config.yaml
num_hidden_layers: 12
hidden_size: 384
num_attention_heads: 4
num_key_value_heads: 2
head_dim: 96
intermediate_size: 768
vocab_size: 2048
hidden_act: "swiglu"
norm: "rmsnorm"
norm_place: "pre"
norm_eps: 1e-05
positions: "rope"
rope_theta: 10000.0
rope_fraction: 0.75
qk_norm: false
attn_scale: 0.102
bias: "none"
tie_word_embeddings: false
parallel_block: false
init: "normal"
init_std_qkv: 0.0255
init_std_o: 0.0052
init_std_up: 0.0255
init_std_down: 0.00368
optimizer: "muon_variant"
learning_rate: 0.021
lr_mult_o: 2.0
beta1: 0.9
lr_head: 0.00895
max_grad_norm: 2.0
warmup_steps: 200
schedule: "wsd"
decay_fraction: 0.725
decay_shape: "linear"
final_lr_fraction: 0.1
batch_tokens: 131072
max_seq_len: 1024
doc_mask: true
train_tokens: 660200000
max_steps: 5037
dataset: "wikipedia_en"
MLP neurons of a small language model. Each row is named by its layer, matrix (down: output weights) and neuron, and shows model dimensions 256-351. Each number is 128 + 24 x the weight over its row's rms, rounded and kept within 0 to 255. Numbers have three digits each. A neuron's up and down rows have the sign that makes its largest values positive.
A block is one neuron, or neurons of one layer that tend to fire together. After each block is what it responds to, as a language model described it from the Wikipedia text at the highest values.

L3.down37:159099065133102159119165103164102093115179129106147138109116135113142139109120108143097153114091103089139085147122140130077144113134171084132092110124162148124170114117125124141113183131129151169112099135134100169119134144119147112151194090133118109114131126158144137142158133143119115113
L3.down146:157110159084164128105119123118102125133153097100105097167135120138131129112131124095113101152114160160103119125159097165119132159056164127080148180157116126109128137138132168137169167116160152132134163109126119089111101131108133136091148115115139193120129124130135139125197114131140131109
L3.down160:156118078147079104157169164130124133149120112110141125165123096133113144134132137139158087105113085136120126204153176103149103128097128118147111141114092184180168102124150144104150130140141158132141108138155108104121097088116148135096157120140100100134147139139138136094153171127120132136
L3.down263:164108120128129161146115128128098115094136083124166106141084152135166122144141146169091103141116107127140118172095100091126147152108111114121178146157112154153146134100138171092112122148114082147144149150158119168127109103109123143063156113131150144158117107152117097116099120144137150121
L3.down364:114171146090178108150140079106123164143116128110090113126130128113146098153133110116120133176093132129130124155138153134140162115169111143139178106188101160106124161083111162122148139128138146122144106119140115107150138102141137120155139137160112108132075123118153113119092142153143122097
L3.down459:112149138118103138081064099091136137133081126138103150138145164135137135098141109069133115110123112093117149080122121092135142051142093160176141121127117113114106153132100112116132121166098126094106116118185159141123129139149160106104101141108149122123116104157139124144136140153133127089
L3.down466:107158113111112142139145140126138107098172102130137116091125138134123112099087104172137168128121124110127185121162120131138082154155120125144157130131073103138117124059129130149128140110176087134120106140084126117158159113166117170156122094139096069145078129085146160146148111154123157092
L3.down526:117108159192152140132120095133154151088089134132089133094132113121151142120095074118118138119099101140187107137090119131152150095151146122171118132155179120158133107138118114103123144091110162125139099151123102119144143166117140145109137112116140119126140138105131149153159138149123134142
Responds to: Early word-piece continuations inside words split into fragments, usually capitalized names after a lone S, like S-ov-iet, S-of-ia, Sil-v-a.

L3.down129:104102109153158124149090105123155128117161100129119106110120143115107148137107126136093138149148133111147086144132149121101116135143137100107152103128149153147093130096123127097113155116135114146128149120129141171135131159066150104109131122157139134136129148128147169115101104126100101172
L3.down137:130159097145089148093098117146129143115075121143123156106155159075132100134098117119120208138094089128156125135151123100142136122107123145112120184118122104110142168083155134114137114103115155108128144199100140148124163159134121147110137142161142117122099177104139109147083130113137121112
L3.down197:112131077180161122139131090128121115110121140150123110108113130138120174192137095129124144126108141101144133125116121150099132108136113116074107081088106130169108146164168163150122132120131090126142131071125110111116103102126109109170103113099125110097113119124138110139157144132103139128
L3.down199:143134158143121139149147089108119129088115102069101121141109100130111160138104118144141141119123134108176156109139104134168165109144087112099171175118112150144070116137131173119129121105102109118154151156137117174131097116139081114145091098127196156111094145116120144081141127087096152137
L3.down281:151118127150128157122139131166116143118135128135095134130124122088120114117086131129116131082153117152106111095107128134136089117162078098111137142124120106138123154132129131122146136118154116104119167116164127160114129139102110131125145160122097108147157113143162118143086108093155168103
L3.down326:118111145144142137135131183093136120098146091164114123098112109153135148115105145121121146118147125126111091169124127127140093111091128170123122083099144141135154125107101125155116104156116119115100112149132122091164105179077185113138142122113143133116114123152160143165144098158090130132
L3.down499:152129155138133091129107137117110115047117097106144152133113118105139175129078093131173114144168127110102099118136166116173116116137148115134096178134133156145101179122177154089128158117139119152126077185109132089146074125125141127145095135162119116121144119108141191115138146101104104102
L3.down547:122129137164149109133160168106083114137132090114118119147157097120107089126124095169094142131103141159105088120103113124176148125130167116090145154121077178122131105135117175140144119105087118129143139133165131097134147114086144122125145146126123180158140141152135160108154109099116121103
Responds to: Word-final plural suffix pieces on nouns, like -s in towns, goals, years, invasions, Games; also town-s before hip in township.

L9.down9:129110081110130102095175127123106106147143132137088134123122106160123162153121118125119117111123119143154158114108170144157179045125113141103104135104161143092114164123148145117100114138117119098104096137121132118109098112116131119109163105130117159168134132093135107080117128118128112111
L9.down462:118143092129148108125107122079088126132165106159123127151084085136066193125173165130115089109125189140145126135117162106135137124109129107143149149150170116181133158144125150163155125133157131160117140119099141144136135104131089099116152184106163097100096131164155103127073117108157129131
Responds to: Tokens just before an upcoming main verb in narrative prose, chiefly adverb endings like eventually, briefly, initially, also "managed to" and "hires him"; sometimes blank lines before section headings.

L9.down383:132099155120094079123125136131106131100089095124179097123144131144080155096074128143112115178163139129167079135072111108106087140151118178139158159137110178130120166102101066122149153128139119073179134135128096149138129132167141142152152102132100156106130142103143154145157158152160129127
L9.down659:081160134107101091158099111111111119122088096129119092118146157150144136132123108130167155130132100123142118113113124170091151166141101133141186106154153096140143128140125124168156110150111131062086162115138097103156139131116171149131163129096133149097115111127091119086142161134127130117
Responds to: Word pieces inside degree names and similar terms, e.g. Ph in PhD, M in Master, ate in graduate, or his before degree; also the first pieces of N-words (Notre, nominations, novel) and section headings.

L7.down242:163147157111145142070135114107098162114100106129131132154124137150088127121140121133131133132139138126092137155123123138153159141112108103144155138133140120150184115135193165126127128151124099152125093154118117131129103127139091098110090171099128149117085168128123118105100096135079150110
L7.down339:128164119089150150155127116122094115126098127159111127161105091144053121114137145160077122114091139132138118148088128164137138140132167126139159090121140072163120109158115166131115153104145136119109098101146134152117107071104199116122092138136139154094139106125109125163170113149126140133
L7.down472:139120170080156120150110120141151145169100096114099111135140146130138098081100137165098145127093112161136164152078098150135140134141140131066118142090174150123113140132148113135134127144120044124154124148158123094143154115177164104151143119124103088116140160119146118138149140105101180105
L7.down514:151115146108175133114086110118160155108144116136165120163127097172091144148140104100133171106102147111152122139129177130116105133118106148174153141109138165110141163108151113137106120134143124136137122150128120139114166084168119114142109172125121124133171127144121109096090140104141145100
Responds to: Final word pieces of compass adjectives (eas-tern, southw-estern, souther-n) and commas between a place and its region (Vienna, Austria).

L3.down35:131100127162148103136104115139133182096111194120115113109134146130096102166166129105093120123135111129077185136094156112141174136161138126159118106163101110120142106131121169170103139149105090114138129124113123191129121169124106104090106066085113166167181133143120177126123150135128154070
L3.down67:146120120144123111124150126092158111131098163085153119120148135122117155101128156115132116137139149115125166122113114136104112131119088151114105160132143133133117183099135133117086142132101121128112125118116117149118130169123093145127065109110136160163150131080128163135134142150127105189
L3.down151:114143072101108116089142148108154151120138088146187109144157110094080164145129154153145135136132115134121141125099138161133101126174143121145124136128111068070091108125105143178111126171158121147168148169149156125127142085127117122138137150146153107122129145129111128139139165112100141127
L3.down171:099128145131124138158094167137115121091078112167154106121162147113144132132130118133130176089173126144125130141140150097158112140141163128124120113108143146071090166118135139126131125108084118104162078095136161114145138124142081131159117135118143136146134161125118119145105114156100143103
L3.down275:172122143147100114144084095135094133100121116161134137147163127130055099093122127129128132113113127121140157088138124143129148118132107148132132076153122096145138148115067120123148146125124144135131102135105089095094119145162148117124127155173141105161123157150145107123165083123130127071
L3.down430:105154170075095154110139151142105121126110141122139132115157113123109192149149136151141111124123150134092111102110109136163149143130126133157123148172111169122161112127132116147129186149177095136126146090172117128133123138137140121156115110113135120106177117119154108142132139149144114110
L3.down502:133128129122158139124134090126111125159106148098105143146104119140101124097115147185159150145114181119144137116118103152116113116128143148143093096119149115141110156149119111108105116118112115131139121103182128122104098130108109171110144127127130165127117121151111115136100108132177154130
L3.down658:132101128102120152120169124131103118165136128110117154122109148121144127112136198136144100191150161104120123122109156094150137157143148092156161159123073112148133122120096148092139155181147131121115130181105111100122145141088176113129128153157087147143106097091122139107107115114165108096
Responds to: Mostly the closing == or === of Wikipedia section headings (== History ==, ==Kansas==) and paragraph breaks; also the E/W after decimal coordinates, and "ake" completing "make".

L7.down43:141091110164086119125125121094117128114140082113148099088130166091124156116094109087142137131121132117139104147150132120129130162136126117085062128158104125113112142120104128124155157141126111131125154133136135131124088119109134098108121139116144103134126099144108132129109088131089162129
L7.down370:135089059140120144102124133105138108112136110126123130144125110132137101121154126103140104154122156150118140125087177097143130121130154124093125103128136126134149073132123145108122148089122154136119152169133117157122139102085145111124120086132089124152138163131143136132126165131153132118
L7.down611:103114122187144114132138133130123100071131101127109151115113142124116065144157116135152140093123097142149146129108110149136142153117112112082103140136140142145112140104119170106097150126095096106088131102145130130101128137103150120126139150122149120098111144127113113115162139122114099162
L7.down729:149127106128121106153108126144131130099123160108154127089117134128116140141163126110108110154129148134127123119079141123113128140148089131136132123171138134169101142148151121145157126106137110113110147146150104140128132131157078126144114106153107136143093113087152130125093115132103130164
Responds to: Final subword pieces carrying an -s ending (plural nouns or third-person verbs) that close a word split into fragments, e.g. pl-ans, attemp-ts, sharehold-ers, Candid-ates.

L3.down143:081152108144161123144120132167103122076119118136113099150091115109077117099126137108122109105142139153127147131116119143125148118129172129132128125149136146141146161112105092158127149092149071152112133133147110149119147101161185132180118157135185120112165116132127133159155113077115107115
L3.down230:141119110150177109109085121122092123118108144168092121134142139154084185174169117124126165188150089145124127112182074109136121156082098138120125130070096130132125102085107147142110149150139143120099175123111117119123146133118109098093130130160140116129099144125126128128117151126142138129
L3.down334:109115124206157095134119145164126158129077130139113140112149151107130183113167092117098095114107096145175083119111095140099175105129110122150137164160113093166129124140135137134149131164142112120166157145120139160178173107169130134159136125106151111125114153138123144102169104159097149095
L3.down417:157134078118145184107160102161098104099093131147098137142151137146164153156110144133103141084142105138110119105114122167137137120116120121133125123124145124116099127134141112127166095114150080131153117139118122099160133102134182127151116141148150090135116097162120155103130151136115121132
L3.down493:100147135121128120129122137116173138073098109083144123106110073129157122110083130142123109102152117111109146120136110110146100169076114175110171130103139143118091107088093083110071115095131148108096104128123131076153122108106120128114128158128102141151147136102163119117159117133159111123
L3.down542:124159124055128146135097121119143123128113135128135141097119152094140151106145108135127133067175142114135096151147106116121140137092124112154149145138150155115145147154136107101110140136169132156113148130142118167150125145133106157141137138069145121162163100125092115120133103130122155135
L3.down612:150125124129116137151079127135135095108194132133059153126116138099130133084120098149129140090133138124095098125130119094124136145130150111107120144116126132128120112173099157101165125169143110113127140141159123116121149130108128114118107103098114060102186148149106157136134112155099119117
L3.down722:176108123151107125141111147130148122152096106099137079122162093153173135164126149130109070114148118130166131080143113096115104146078108125118145095157121083148129136133151133114147097114159137073178176107111120111124113133136162135135113111119113133178151161116135132126159125090129156139
Responds to: Second word piece right after a lone capital or lowercase first letter, mostly S, e.g. S+our in Sources, S+eat in Seats/Seattle, S+ox.

L9.down161:125137125123121166083145079088106135147102116146142134092121135135109121136133117143138116118169147112124157111135115115117140133152189160103034107144127135144129145121079154100105143154111171094190161108149152104109127105139122173149128174095102161106170140133177144110148137128098141162
L9.down263:099137135168156129148139151127154132094122166100155109098154131147093090110140151145129133117155142100133134125154096116126118147139117144128123146131159157104131122124108138125136135150116145121132129143143131133146098095141145136125131138134127128108114079142159112150130113101167132128
Responds to: Double line breaks after a finished sentence, list item or table row, before a new paragraph or heading such as ==Etymology== or "In 2019".

L7.down63:129147081117124102152088155139104165122132119136117126113125166145114160181136115120180151172122158147134182101126110083136115168147113153145154134168139099118128079147119088120159130166101124080125141155088105131165161140117112131113126120121128177116097123134115134147117146113169177112
L7.down154:100143163127076098139105106115153174152161113093121098115136149109132161111077146109132138124098172160123131124107107145164117135126137140062144117120129113158135167131110143117128138134115135150087064176117150133194178110145145131153163132098132139150120158109141127139109104116064122153
L7.down612:095129115141191137138125160106086108135157133135149161143156119147092071132112136132144135103171134121154153161159103163148101108116092122152146158138143110109114126170104104153129113159131141120133125096121139123096145120101140067121136106168143129151120107094114151119132102121144184167
L7.down681:099199125112139182119110131156128117127128144124081122152159056164153144153118124107121098151108154137101110148104114138102162134129130119120128136122074091164129126142132124178133096109119131097105139127163109099142115101148150100142089163102192115122142134149135174122142123169111144110
Responds to: Mostly the token part, as the noun (a part of, large part) or as the start of partly, particularly, party; weaker on mid-word fragments and on month names after in.

L3.down219:129137164138096126100131133108096097136134098122155137109113141125132074123098186165166151124158084141116125140132075038096110134152057105134135199123132120135182121104112143130145153117123135082110164161151130102135160133105160139099142121096138127135118120102138125162145122120131110135
L3.down232:134137125130169136162132093150157143143126099125145144096175162124143129118140122127107150129169177132123129150141172095114110148178112134136128146177141113142137130097128158113123160147159120090134130133102123064159100158091118128137123140150122132128151155109150120095100165094134154096
L3.down353:133172131161155193105133161109159168102142089153130160133120146166149196126085125155129097136125107139118121129128149135163141147131125135115141148097141084110139140149127119149167129145118104114144128133148158131138090140134125114116146134124111142134097122097140148138146115156152124094
L3.down421:138125112108144136124145135106143199163130100124114163141123169122139112079123140167113121105132171127127149126152140085154150142150111140144083132133131123120133129120113129180111134124139126123148086146083125146144110128131132137109144120145128133135153118096139144163117171142124153119
L3.down494:111117085185144093085136127190143085126123132164117159147161130152125162087157109155109102065143081138112166083110166077138142109106130111114148087129154112136117114152142135125170118117115135094124166119100102104110150156131142145112123136113138124127147151147148141129144127095110128143
L3.down506:128185141111127128129128142092111153151135126198131119086158129101110134129142130152118112143093151082079123154120125122148119206137124103138113142105138155117136128140150182113074119096146097081122074121119119119127094116108104113133116134100137182129100129126114138098106146147125126077
L3.down590:144141181122130149138111146102086136104150138116139086134101109117121126112134126092126106142126107117117110145119114142161143123134125119117121102106092158143106141148116161127152138101167144148117099087123175104124126156124139166156125101156117134149135090127137139070167105129140104112
L3.down697:136178153148118106158133140180152119133131140095140165141091099131098173151075119216083141099137120152111126121149171151087150116170141118165088136111136091113160130119096145108127136113147120111093180110089143143137107124129118149100095149110150096104142154108107151117135109129151146100
Responds to: Short first pieces of a word broken into subword tokens, mostly single lowercase letters after an opening parenthesis or hyphen, as in (now, (né, co-write, over-whelmingly.

L7.down147:149131136145131120155132128132095130183117158131095143131117120167151118133112135145135109149115121131122125095131142132141119136070153128153119112114093104144141092101107092114139159118154137107165149131116161121146120118099139127131111103119122124186114095100129105141115122113163118127
L7.down175:129108128111115133158125125115124160163099152096089155098112128123085101080124112124090069162132165128134154111139123126122093149093137134135149167146118131153124128131081127127146131153150126134129149143160120130144139122112110107145149128094096137111151148110158128165110108114124114124
L7.down272:148134141133125120142104143141082127127101135137142116139111166166067187111118130116152132166083145119118178158117148142162128145123095124169151151132153120125119165136146144134162163142114111127157149176121114135121152119126099139132133117147109111155110156122102141116146120128144136164
L7.down312:137092142136129090125111116127135147174164094132081061125110120126117151165116139120085159147136137105145121103078085129149139156138152099099143150095105127119140125114152150154120122116132095116147134151121171104084147156128166102129176170133105123122153086132138133105144190133138120119
Responds to: Tokens that close a text unit: the closing == of wiki section headings (See also, History, Plot), sentence-final periods, and table-row pipes.

L9.down476:153134134121116112167136145167146112174127103148098113127108126120123121153125142187187122083134113152095081128122147101132166126116151120097126124161081134123091095146075154105144163119136139152098143101131130116162179121106165111112137149132167128137113119141159123062118140191115129140
L9.down658:101146113151136166110145145095087156156101127152168135120114106169126196108080119117123122113109143160128120147124152093100148129141110161070112144115134097116158097129116132114162114157138124131127141128141115136132134121168117102106122147161117147118141113140127134080107139118098147149
Responds to: Prepositions and time connectives just before a year, date or period, e.g. in 1928, since 2008, as of 2015, during the 1840s.

L7.down76:110109156136139130100119112069112092102145112218117172104136158143100191116113140128083121160159128136163129140140129138128158129094129115103163101153110134104103105116127166126095159141140109071128119167095147149105118128120142133129106134116161113094171141105120160109113131134126148160
L7.down220:127138151109180148134095155152106130114107092126107152150124138125115157101142144108154117128155064137162142140148101126086149155110149127135149101200119157179091129109125124137086140111122167136118157158127088162150106136090117115153113124109135156162124132129154137143207095123140152104
L7.down416:172155137159059133143127119092135110137129103088140151107148085150149126110132097119159147119113114136106146120097147131161148144144117148086086155132125096131175118164148146159110187116138118147134210126104119115171130128155128082121128125140140170122153128119107123173111125136104108176
L7.down695:137138130095148078122152084124134148139124103110129151142092143141148133159146176150112134134131139113094143122142131144134144105122138110118169127119121128139112113077162128099148182134165103100113100137114108132109155119130115145119096088100134122156175140106115135114147110128104097128
Responds to: Word-start pieces needing a continuation, strongest for " rel" (relied, relief, relations); also mid-word fragments like "or" in Scarborough, theories.

L9.down503:181099128118126140123156140120151128126117126126137127173109128138158100159105088146142123134153133107141110110160161148093084126090095116106097151141163127121143161087172067111171127116148150120153112132159117141167130134126159162117113110182129105092114120155141172166107152124113083113
L9.down663:090153127141152118123106096122111117141112137150104115114145106160169073130140103152127162131101126111126126135104114158060127128140117140151115160116123145124131172095113112193156182117163132088128136139115139103145158136117130089126071097110110134054134122131131136148119145133110109161
Responds to: Second subword piece of a proper name split into fragments, mostly after a capital initial, such as P-ad-ova, P-et-ros, Fort W-ay-ne, T-y Cobb.

L9.down110:132167095115115148090159112142188141124114146157116072173143079154121089133125145086121103134123146183131113082123149113097097119111156160088126123130114090100113146137101097160125161112104084147124142110116140180123124117131116101152107155145170129133133129145118151154138164089119112141
L9.down558:126120124151068165152092112109172121159151158111152108150142090136106093105167117130112127145166111115129140138139121144131136108167135130096081117150124138165144128171119133164145154106122107150154093163145082099133116128153146125143093124151138184137126089093164113113193104109089119167
Responds to: Short word-start or mid-word pieces of a word split into several tokens, most often initial g/G (good, get, Goin'), also he in whether, ur in further.

L3.down61:161123142112109155129152146114125106136124107118100087128127137116130134133139137101142147107135150151102131122100113107120086094102125137156131093153174133118094147154097125144142150124145127137131103132158100110162150123106110139117156146098125119120152096101088169112146130138089093095
L3.down90:114093102142149122155144147111164112105158126121164148105158138124103151162155119141092156129045110140129094064122137131095152096095113092104129121133160111111097089108115109132118146142101133134116153162117150120140100140159143148131134126145130138088096049148116142141131123096138145135
L3.down223:121108127188167129118126109145125101115148105110123088137105117071114106115125133117109161098115143158136155123156126179122126118132135118107093118139151100071066084099119157116111086115144120114117131127056099084129156125132116136091129131121135123154080131111144070125090143134137091126
L3.down225:156121136118131125096136112131103144103132128095126108138159112089106096153121108132143104129099112093119088133132110136160115126139139144158103133135092105146133119107129112098147147144109087097077153099111084098075136158118108132166099134125144110096118149094119079123126149095152128092
L3.down354:137135128127117091105115108100174072135136159130185103179142142085144121120144166103135138113121168099148143127100154142122101162138158128131105166132157139067126115100127159121118110142139115176120138114118122125107109143125117116122140149137102088121145069135183161193133092156142115134
L3.down408:108144129063202081129124119152128111078162115154131151163170108137121169083114119132164126116107130144135106111103115150115089124147058157119123113152172080120104113114155128095116143130123136131122147114098084155087175152129138163140150117100140098140155149108076157152124134131081152128
L3.down452:155160147089146146097140148134098093133118120137088125106115135106165115092146120152112123082149132128120107086140128152159123154135113104134127133105187119154145137116117145161127118112165104141129139181158166140139144129147131141138133139106098110119151108104154137091134137124104122129
L3.down760:118082141115122120114128125138135134146149093159104129108107098110190087110092127122137123100108094120138079125104139150097116108108117107091161187147165156128147168146131128153140153166142120141139126122143102107071148119108114105120098183155102093111155120153099164125135126108129090185
Responds to: First byte pieces of CJK characters in Chinese or Japanese names after a space, pipe or paren (Zhang's 佳, 井); also mid-word fragments like Mich, Bel, mat.

L3.down302:128116125145154085147113145108154150129126115104131136146151114110115115156102152124109182118163136137116113158102157099118104128145137102139100118161138125132127118119145110144122146112133169107165141109114125122164167115086100100134105103143090095131156112112119109109093152131121117150
L3.down387:157120121111102139122131155118143125102133164128085139124108146133149106120124122162096128119095128122130153154114105094142124121137086144135101108130097124120126157133139126121130155142126139165144135111151122141139159104155155155071105148090080117170111078168158139123146119127072138118
L3.down410:133146110188150172153156123125159149131124086164123152172136154156153146175124105078153086170098108154084108067169177148108110120125166130105116145148153112148131109153129156101116130109143109159108129126201131123122125150104130120107143141157117103103090099110113192129087140124150107087
L3.down647:153153124134156113048147106129146151111164142116138144157087138130126127167118157151130114108112129145136107134137097108117099143122121145156143139164123135112061156109111134170115145090134118143118176120122147142128106102121181137156154133134141148106122071133180134137149074128157141123
L3.down663:124103100120086134127138122154087149106108152144121147159115171158167177089075132158127110146167074138169105146116138119123108130123123134168138158090131169090158112128133143082130138114186116104115124171115138134154071121130161118116136098125131141127153108149149153107128099142107188094
L3.down673:108097143140124177107139148134109146157150126113124135145103148120105138171112127152117144144139139165117084134136126140127145179130089136137126137108155133136089134098112144171133129094114090158082176143101114125141154151117142118182077115122129113162128112129109131121119110111138124107
L3.down713:150137139094103196134104082148124093158170134092156165091167141141156136141153135095089129107135121097109124127111132091141119111119097120137134160151151158142119149122090165165104200127123095095114172143117143143119172137144090137126132113116124095060149098126092162126103133151114104171
L3.down729:152096116139123165101162096139107126143118098151145165103107103128112148127086132112080145148123108118103136107163141085148148125115164096127113164092156139177157138150140150147119103091172124159170088111149109112123140117134141071123150100174106118157132103113100130164109096127124121103
Responds to: Early or middle sub-word pieces of words split into several tokens, where the word must continue, especially re in g-re-ater, g-re-en, Gre-enville, plus Sw-ing, Christ-opher and b-ro-ther.

L7.down118:206129114129122144131130120103118113098202061103137124109139170115098122146148136113113142150128070138140139141142119111089114137109137130101153148112158116120125119095153172099108099161146110159163147129145132152121123136109150113123094083093131098122113098185075114118148164104103115153
L7.down632:170074081149111148108040170103106112121120166127139116108123151136150076098127112132141142094112126136143093159138125122157126100121117205143156103134149163155164138155104096112113132137159101111126096155158129145129115129103098092125112131091125147170131087157088143124089119140109105151
L7.down653:075113109107179122149116114118129130115130146105171119085148152156132156105107121132118144141137119094125173150143115115152065142123135177122167167130136133136154105110141092081134092107111141145157123120147127099137105104107132086127162139124159103168125136111180138123161107113131126155
L7.down699:147145149096143100115111097126108134107124147129128120129139112123146183141098132140139110096114135117091165118078108131162140133088143132161090124097129112098121114114151066149127119099118114122162137104165155110143111175098106085150117092132138109144197112132140102133120110136148115141
Responds to: Word pieces inside connectives that open a sentence or clause, strongest on ue in sentence-initial Due to, also al(though), As of, Instead of, Prior to.

L3.down28:122172110155143110107075146110158138136123167141130133105126148092159208144144116154169140139096132107093136096097134124152147099134126113172177160092122157153111096132107128128121168133154145145143128132116125132113156101130134096149137138119109132135109105120128154070121133097127125150
L3.down391:112129153117131149117121134124144127146140130178178100130158139119125112130149125153149093127105135100136137130154134125160141101130154122139126150139099114157091112141135127186090126105151136159142110108156142121136146148113111139118112158140151115173118156115117113111088132105142159085
L3.down397:143147102089163118148169163122109106139151112106140093134117149150130110110147092087127177165111115103144149153097135153201143115093138114123111136182117170131139097132155137074118125091185082138120103088145109148140093090148164096103158137156177114144147104079146098081132131144113098127
L3.down420:106095093144119141139112115136130105162106098088145133092141070107130105135109107145163137104153130140108152174096149100125170153162129113143121153106167140114152137091124121140130169099163142139139143103131140119129061144105124156112140100147153106146162124125133086110109088118128114093
L3.down488:108106142184170128113130112140161160144129162132129098154150141150104148106150125177124104159112115137095161109113139145121160139106177114121183092114124163102127133131126162121105098139131099131095102128147109120159158127107155108126153124140123150147165113136136116095099141173104112080
L3.down685:091105149120125118153096137157217176121113102145133122141147112130117255168113132157095133116126134143142139149146118167130146150122177113122129145122117122161142121146101125129108169144146176123145159126144133122134110107141113137087130140104151119104133129109118122113108127124207139138
L3.down720:105120126153157126105134143086095132132111144180078136136137131137144171070121155143129104128088131147113116161109126128099132110144133099137153101152144132126121127146140162136148091128114111132135136136070153137103191120114154116097136156151160135110132104172130165130087121110164131122
L3.down728:098157131113127124092123140133131133168105157161164143084135121188143103105140150167147101153137136145150124116101141139115138122145127123118144113160139152133144140136117109097145145088160084106149147105116151084128118121072112148119088190089122150127140168134125079121140137156110133127
Responds to: Third-person pronouns as subjects or objects (he, him, She, them) in biographies and narratives, plus "or" joining alternatives, with occasional "also".

L3.down40:147101147103098069096080070097087164160120098086130122128131129086112106125131135131137113129103125117090120109108098127124113113100149111176156149134121147137119119129119124112145118117106122114164119152069105077135138095097090158170094158108140161096103132134144149142157139119151161116
L3.down72:141157151114134143125136110140114136112155163102147094106121158132115121123151137121138110130094110148188109115137143144136137145125099124110118078098110156094126117119131126125137120141158155093100158118121129109118148118131156139113124086093127158121144105121150126129131097155142156106
L3.down165:132113113155130109129162146118128110151127115117099165078124169124159128131106131107126138051116107111133156126124126111154151140128109134123097092120158137159146093165129116098098124127158146110134097111174143132132141096101124149155172129090143117115161106140088145103147170151138143060
L3.down248:160147144104139117121131078113103124133153097124151125127120104066177131125117135096090127137114115119167162122125143143201142127175112129148157116189122149111139107162131165151134145165119118140095138127121120093121144143119113151130100149108150092094148145126154079142130149158169136170
L3.down569:121142152134118117076143110142157134115128091110154123106132119122093135129151142089087108068138152150135129136099114166151099161116161081167143176112121110091138136101088120117135075122175089112099115169113148134079121133113132122070119169106126131114127112145117105134098106139117139093
L3.down617:070144133088155127090152133133111126143143131111135123137133151138163122129153152198141097120138105125122153112109174119111108138102126124097117143179126114142140126113109113142089123167095130099114127204107102131133098089126123166132133124112163124080123137140109110116193117124139157129
L3.down665:148146128110141127123128129088085111145097125123169164140094117101140129100128137105155154126097112139129132101128125123142108119149086142103125100113121112119125149135104072105102102145190122105160148142112123116112136098156154145099138156076139118085162143131167138129149118122096100142
L3.down694:099104132141129091117137039132143123117108140135128123090102138121121163132085107119157112105119100146130163105114138079158144141112118119132135116099133158110122153103176144102129140139121109110155129119128179112124112127128107125096140127155125135123074107166142136149142145128166104148
Responds to: Second word-piece of a sentence- or paragraph-initial word split after its first letters, such as A-t, Alth-ough, B-oth, M-ost; also mid-name pieces like Tak-ah-ashi.